{"norm_eps": 1e-05, "tie_embeddings": false, "parallel_block": false, "weight_decay": 0.035, "schedule": "wsd", "decay_fraction": 0.794, "seq_len": 768}
MLP neurons of a small language model. Each row is named by its layer, matrix (gate and up: input weights) and neuron, and shows model dimensions 64-127. Each number is 128 + 24 x the weight over its row's rms, rounded and kept within 0 to 255. A neuron's up and down rows have the sign that makes its largest values positive.
Before each neuron's rows, "fires on" lists the tokens most often at its 100 highest values on Wikipedia text that the model never trained on.

fires on: "ust", "8", "2"
L4.gate313 [ 88 118 150 127 158 118  96 149 113 127  76 107 120 135 129 134 126 149 124 162 144 113  67 145 144 127 133 127 155 127 105 128 106  79 125  97 111 118 136 129 120  81 124 121 148 149 128 125 145  79 108  96 122 118 147 142 130 120 124  86 161 125 130 110]
L4.up313 [ 96 114 109 135 123  99 129 158  97 129 153 159 171 135 101 136 136 148 130 128  83 139 170 106 149 138 147 116 158 123 169 139 134 199 151  80 152  94 122 137 140 127 126 125  75 120 153 148 118 162 117 127  98 111 125 100 100 181  92 127 104 100 125  88]

fires on: "ch", " that", ";", "p", "="
L13.gate223 [104 110 168 105 131 108 132 109 118 138 128 144 112 111 123 135 122  98 149 121 147 127 149 127 131 148  99 105 121 141 175 150 104 144 171 144  92 141 119 146 122 125 143 110 147 104 157 145 157 144 181 164 116 116 153 118 158 104 117 135 124 153 125 131]
L13.up223 [140 106 126 124  77 121 142 127  93 134 113 134 138 103 118 122 138 129 111 133 100 104 129 155 113 157  95  83  83 142 110 102 179 121 119 158 142 143  77 154 122 129 134 101 100 158 187 100 145 119 125 139 141 102 108 104 119 117 119 131 149 190 129 128]

fires on: " ch", " Ch", " D"
L15.gate299 [138 122 118 112 138 139 132 110 100 138 122 170 123 189 130 115 160 119 152 132 154 166 116 209  97 179 117  93 102 111 131  98 130 135  97 136 116 100 143 125  93 148 143 110 118 161  86 115 137 160 127 154 119 155 144  86 122 106 127 108 127 149 142 128]
L15.up299 [100 148 182 160  81 147 137 113  97 135  89 105 163 150 118 142 148 131 126 102 143 127 127 126 128 148 147 100 149 176 162 142 150 131 154 169 104  99 129 112 117 120 156 138 124 112 105 114 124 102 150 131 149  96 167 141  74 131 131 121  84 158 125 121]

fires on: "ist", "2", "iss", "ig", "st", "ons"
L15.gate138 [136 118 123 155 155 137 166 167 147  93 124 132 175 165 143 134 139 136 120 114 191 134 105 115 163 160 160 130 136 124 166 157 145 136 112  69 141 108 109 148 129 120 132 105 136 139 103 137 159 114 111 106 102  86 126 120 125 114  95 130  98 142 100 125]
L15.up138 [105 151  77 125 124 115 121 115 139 147 145 128 132 124 190 140 159 155  99 140 102 149 161 143 138 134 136 161 148  85 176 133 169 140 116  80 137 114 149 120 141 165 124 139 111 123 119 126 141 170 129 120 148 147 119 115 128 104 100 128 141 146 136  87]

fires on: "0", "2", "h", "3", "ru", "8"
L5.gate140 [114 114  98 144 140 129 160 141 110 103  99 146 147 115 153 152 160 113 118 142  94 103 114 115 144 111 101 152 124 153 181 102 122 128 146 141 172 133 167  62 109 187  98 137 112 127 113 138 128 100 153 144 119 117 172 127 134 126 126 158 118 150  95 110]
L5.up140 [125 106  89 118 108 108 135 135 133 128 121 143 119 110 124 162 126 162 119 155 149 105 129 109 112 122 107 150 131 167 178 115  84  95 127 144 158 159 169 112 150 161 142  87 130 138 169 122 123  86 103 148 137 138 148 146 115 130 190 130  94 169 125 123]

fires on: "st", " to", "y", "d", "l", "re"
L11.gate225 [137 132 120  97 158 175 145 107 113 165 178 147 124 118  89 158 146 221 125 167 131  96 125 145 165  96 113 146  77 126 139  94 102 134 112 137 122 162 162 126 138 133 127 124 107  88 141 110 123 145 136 173 149 137 158 103 136 112 168 154 106 148 150 144]
L11.up225 [153 129 131 147 167 132 152  96 145 135 180 130 145 105 131 126 127 130 120 156 130 171 138 115 163 117 127 104 145 141 166 103 164 120 162  93 108 163 111 126 109 139  53  77 122 119 143 114 134 121 113 138 113 152 130 119 112 165 107 129 112  91 155 134]

fires on: "ac", "C"
L4.gate172 [152 133  86 156 124 106 128 128  98 119 148 197 126  94 151 126 128 125 127 152 119 148 104 121 132 167 178 130  79 131 151 145 125 154 122 161 130 165 156 107 143 138 103 131 125 138 138 178 126 145 136 135 110 168  95 167 126 131 135 124 120 136 102  81]
L4.up172 [143 121 119 130 122  87 123 133 121 140 117 146 118 111 117 122 117 155 132 123 116 142 121  94 131 156 170 113  84 119 178 150 142 142 123 147 114 145 150 106 143  86 109 160 129 115 161 160 141 157 124 148 110 187  86 159 107 123 125 120 114 139 133 126]

fires on: " =", "=", "her", "ver", "h"
L5.gate43 [122 104 118 166 153 115 168 108 123 123 175  89 112 152 125 133 124 154 117  73 146 124 128 151 138 103 136 159 103 144 163 129 117 113 183 172 113 151 117 102 102 150 138 127 192 110 160 117 151 130 166 122 114 112 100 140 138 127 134  99  76 122  99 102]
L5.up43 [ 88 135 132 154  98 112 110  80 136 106 138 111 151 165 117 130 157 150 114 103 112 123 123 136 123 152 146 134  99 160 130 107 127 122 134 114 100 131 132 122  79 156 118 156 195 118 151  96 116 136 136 110 135 118  95 107 141 123 133 109 104 125  99 139]

fires on: " ch", "="
L3.gate4 [123 102  93 115 100 136 115  98 117 145 159  89 133 119 116 148 140 140 106  71 135 168  95 137 128 155 107  93 114 122 166 103 134 147 120 156 109 123 100 143 100 105 149 109 153 161 152  91 124 142 122 202 149 141 113 107 140 118 129 100  87 176 143  90]
L3.up4 [ 78 103 131  97 103 130 124  66 120 178 168 103 154 117 139 168 131 151 112 114 123 183 108 137 120 148 118  85  93 121 142 107 136 141 112 163  97 103  88 137 111  92 141 110 143 147 128  85 117 159 139 167 142  94 137 115 172 122 137 110  92 163 113 108]

fires on: "ated", "ied", "ed"
L3.gate278 [134 127 141 150 133 163 170  87 105 135 151 133 105 154 176 113 124 150 151 151 126 155 115 117 150 102 141 133 154 125  95 135 130 147  85 138  98 110 136 147 179 122 140 146 154 161 167 116 158 121 119 143 114 157 100 151 119 156 121 128  80 111 146 119]
L3.up278 [137 152 141 136 157 168 134 161 133 110 120 109 118 147 119 114  88 123 134 120 138 124 124 138 152 150 187 107 102  83 123 103 132 112 115 123 101 155 176 176 136 140 143 102 126 133 163 129 152 105 127 189 110 111 115 105 137 123 110 146 127 122 103 166]

fires on: "ce", "y", "uring", " to", "In"
L11.gate313 [137 163 132 105 134 107 134 120 132  94 130 136 121 177 103 144 137 186 148 164 184 155 139 152 149 101 123 165 134 110 115 108 125 138 136 163 142 175 139 105 135 147 130  89  84 121 134 135 152 104 157 127 154 104 168 111 139 171 159 145 128 109 130 165]
L11.up313 [179 116 132 119 137 148 105 132  99 139 123 163 164 136 124 154 140 136 154  87 113 151 130 167 164 138 152 120 100 122 150  77 145 143 125 124 126 134 133 121 101 153 117  78 112 131 143 103 112 155 127 104 150 154 130  76 142 172 118 126 116 105  82 145]

fires on: "m", "t", "f", "j", "ep", "9"
L9.gate22 [144 145 132  90 127  92 102 115 132 155  86 150 158  82 158 138 123 125 107 157 129  79 102 106 115  68 165 125 115 138 116 103 100 120 148 115  81 158 108  92 133 154 132 122 139 133 148 151 163 131 141 133 151 144 154  87 134 126 121 110 139 110 121 112]
L9.up22 [110 158 121 130 120  86 134 154 111 152  89 150 130 126 134 102 130 105 126 160 143 162  86 137  89  89 142 144  92 145 107 119 131 119 111 134 161 152 140 132 126 116 162 141 129  91 164 122 152 147 120 143 129 138 140  89 139  86 150 125 119 122 111  90]

fires on: " w", "ied"
L16.gate187 [102 144 105 162 135 151 149 127 138 140 148 142  61  91 126 150 130 167 132 110 107 138 126 135 150 114 123  82 116 108 119 100 140 138 140 167  88  76 131 145  88 124 122 125 100  67 119 110 112 106 145 149 153 120 118 136  92 140 164 157 103 117 151 147]
L16.up187 [152 148 128 148 101 154 104 140 143 117 131 149 132 146 124 114 151 122 109 119  91 115 127 139 149 140 128 100  93 106 118 112 130 130 110 134 105 126 151 129 152 191 155 106 145 146 110 157 114 110 116 169 129 141 117  75 148 124 144 173 124 136 110 164]

fires on: "C", "K", " K", "T"
L3.gate47 [170 161  98 159 146  93 172 132 131 107 137 117 158  60 110  87 138 156 100 143 118 163 143 126 129 130 132 120 128 119 134 135 140 142 136 119  82 111 137 133 135 130 156 103 124 119 143 148 106 127 121 152 156 142 114 126 155 159 104 171 127 144 162 170]
L3.up47 [160 134 109 139 156 104 130 106 132 127 108  77 128  67 112  80 132 143 125 123 113 126 144 130 133 127 135 121 130 115 137 139 148 128 125 119  85 120 119 108 154 126 169  88  99 134 139 123 129 153 135 124 154 100 158 147 114 137  97 137 146 149 158 170]

fires on: "===", "="
L4.gate108 [106 128 100 128 128 121  75 108 101 181 151 115 154 106 134 143 145 141  89 145  81 140 135 140 149  91 140 107  90  95 174 116 114 161 158 113 136  63 108 110  79 129  95 111 105 148 124 116 170 124 129  99 155 123 144 104 128 157 113 160 140 167 141 118]
L4.up108 [112 118 101 146 156 147  91  79  73 173 148 140 124 113 101 167 138 163 116 115 133 164 131 136 145 135 123  97 139  70 154 152 118 159 118 117 162 117 134 162  97 154 120 122 141 121 125 131 140 135 126 105 127 134 156 148 116 139  66 123 128 202  94  85]

fires on: "w", "T", "C", "ect", " It"
L9.gate136 [150 184  95 156 128 160 123 121 121 135 132 134 123 100 153 114 128 159 119 188 147 131 134 200 112 123 134 110 138 110 107  94 168 142 152 140 131 134 121 116 103 150 116 115  76  99 172 115 125 116 152 131 106 150 117 139 135 132 103 191  99 144 138 161]
L9.up136 [155 145  77 170 123 152 166 151  82 112 126 101 108  96 144 132 110 117 127 143 142 141 174 147  76 142 119 116 118 134  77 120 147  98 124 188 116 137 139 140 132 103 160 117 118 112 125 153 117 117 113 151 110 170 163 115 117 154  88 147 105 126 134 139]

fires on: "us", "u"
L6.gate6 [ 90 133  82 132 142  82 163 140 104 129 156 121 149 156 135 158 141 127 123 132 151 124 135 135 141 124 142 127 119 153 156 122  67  99 143 103 158 130 127 182 164 162  92 110  99 129 138 122 106  92 128 137  81 139 124 109  76 113 158 113 120 132 137 110]
L6.up6 [ 98 130  98 128 127 106 137 114 133 134 129 139  92 126 121 137 194 130 141 135 140 121 144 121 124 163  84 134 123 175 110  94 109 103 134  92 173 117 146 158 140 154 109 144 130 142 122 157 114  79 133 136 117 122 134 171 124 110 145 113 148 150 143 138]

fires on: "c", "al", "ial", "er", "ed"
L9.gate169 [141  90 106 127 135 139  99 119  96 126 103 148  92 115 101 124 143 127 104 137 158 142 118 117 182 130 159 139 106 144 132 116 121 126 113 138 132 121 125 139 102  80 129 142 119 108 152 102 121 139 142 141 126 101 141 167 112 102 114 141 139 121 109 105]
L9.up169 [140 159 176  88 140 147 143 161 142 115 143 167  88 174 142 131 154 104 153  95 103  96 139 151 114 147 138  78 142 120 162 171 148 117 127 101 129 120 128 118 150 139 132 148  94 154 156 137 113 147 123 110  76 104 159 122 106  84 136 141 143 119 116 123]

fires on: "er", "ited", "se", "t", "ter", "ep"
L9.gate236 [110 130 152 172 120 112 136 124 105 115 102 165  87  63 123 149 141 125 123 144 134 103  79  96 104 130 182  80 100 176 134 139 108 165 118  95 111 178  92 100 126  74 142 118 152 131 131 102 151 125 129 113 123 113 155 126 173 135 131  91 117 183 124 117]
L9.up236 [145 115 161 147 134 104 133  96 134 159 119 177  99 127  98 125 122 126 119 174 146  98 106  79 113 106 149 156  77 154 163 140 137 126 106  98 128 160 121 113 131  93 123 176 136 123 108 145 129 118 101 107 125  83 113 130 159 155 132  99 145 128 114  91]

fires on: "5", "4", "3", "2", "6", "ion"
L4.gate174 [150 133 104  91 130  95 159 134 139 103 117 101 135 161  96 170 141 137 108 107 136  87 139 106 154 109 129 120  98 141 146 106 153 155 113 104 152  90 206 127 121 145  89 129 141 115  98 117 109  82 150 135 161 138 133 114 117  86  98 124 113 149 113 152]
L4.up174 [185 112 121 113 109 114  90 127 150 132 124 145  90 153  80 140  89 131  80 116 146 138 139 129  86 125 128 116 114 150 127 154 119 142  91 123 180 122 171 116 109 149 169 142 126 133 131 128 119 129 131 114 139  97 115  82 135 127 114 146 106 117  78 103]

fires on: " C", "C", " T"
L14.gate9 [157  94 125 148 107 123 126 133 139  96 129 195 172 102  93 130 112 133 100 143 120 105  95 141 152 122 152 102 118 130  63  98 125 149 115 124 122 124 139 110 115 123  95 117 118 154 123 120 100 129 117 143  81 148 122 145 100 119  90 141 142 135 126 153]
L14.up9 [117  98 112 148 123 134 108 150 108 115 118 131 148 118 141 171 114 125 154 136 153 144 165 110 130 151 108 132  80 151 172 113 149 128 130 134 170 128 102 145 146 118 120 159 116  98 154 112 105 115 155 115  94 181 135 129  87 164 129 138 149 152 137 127]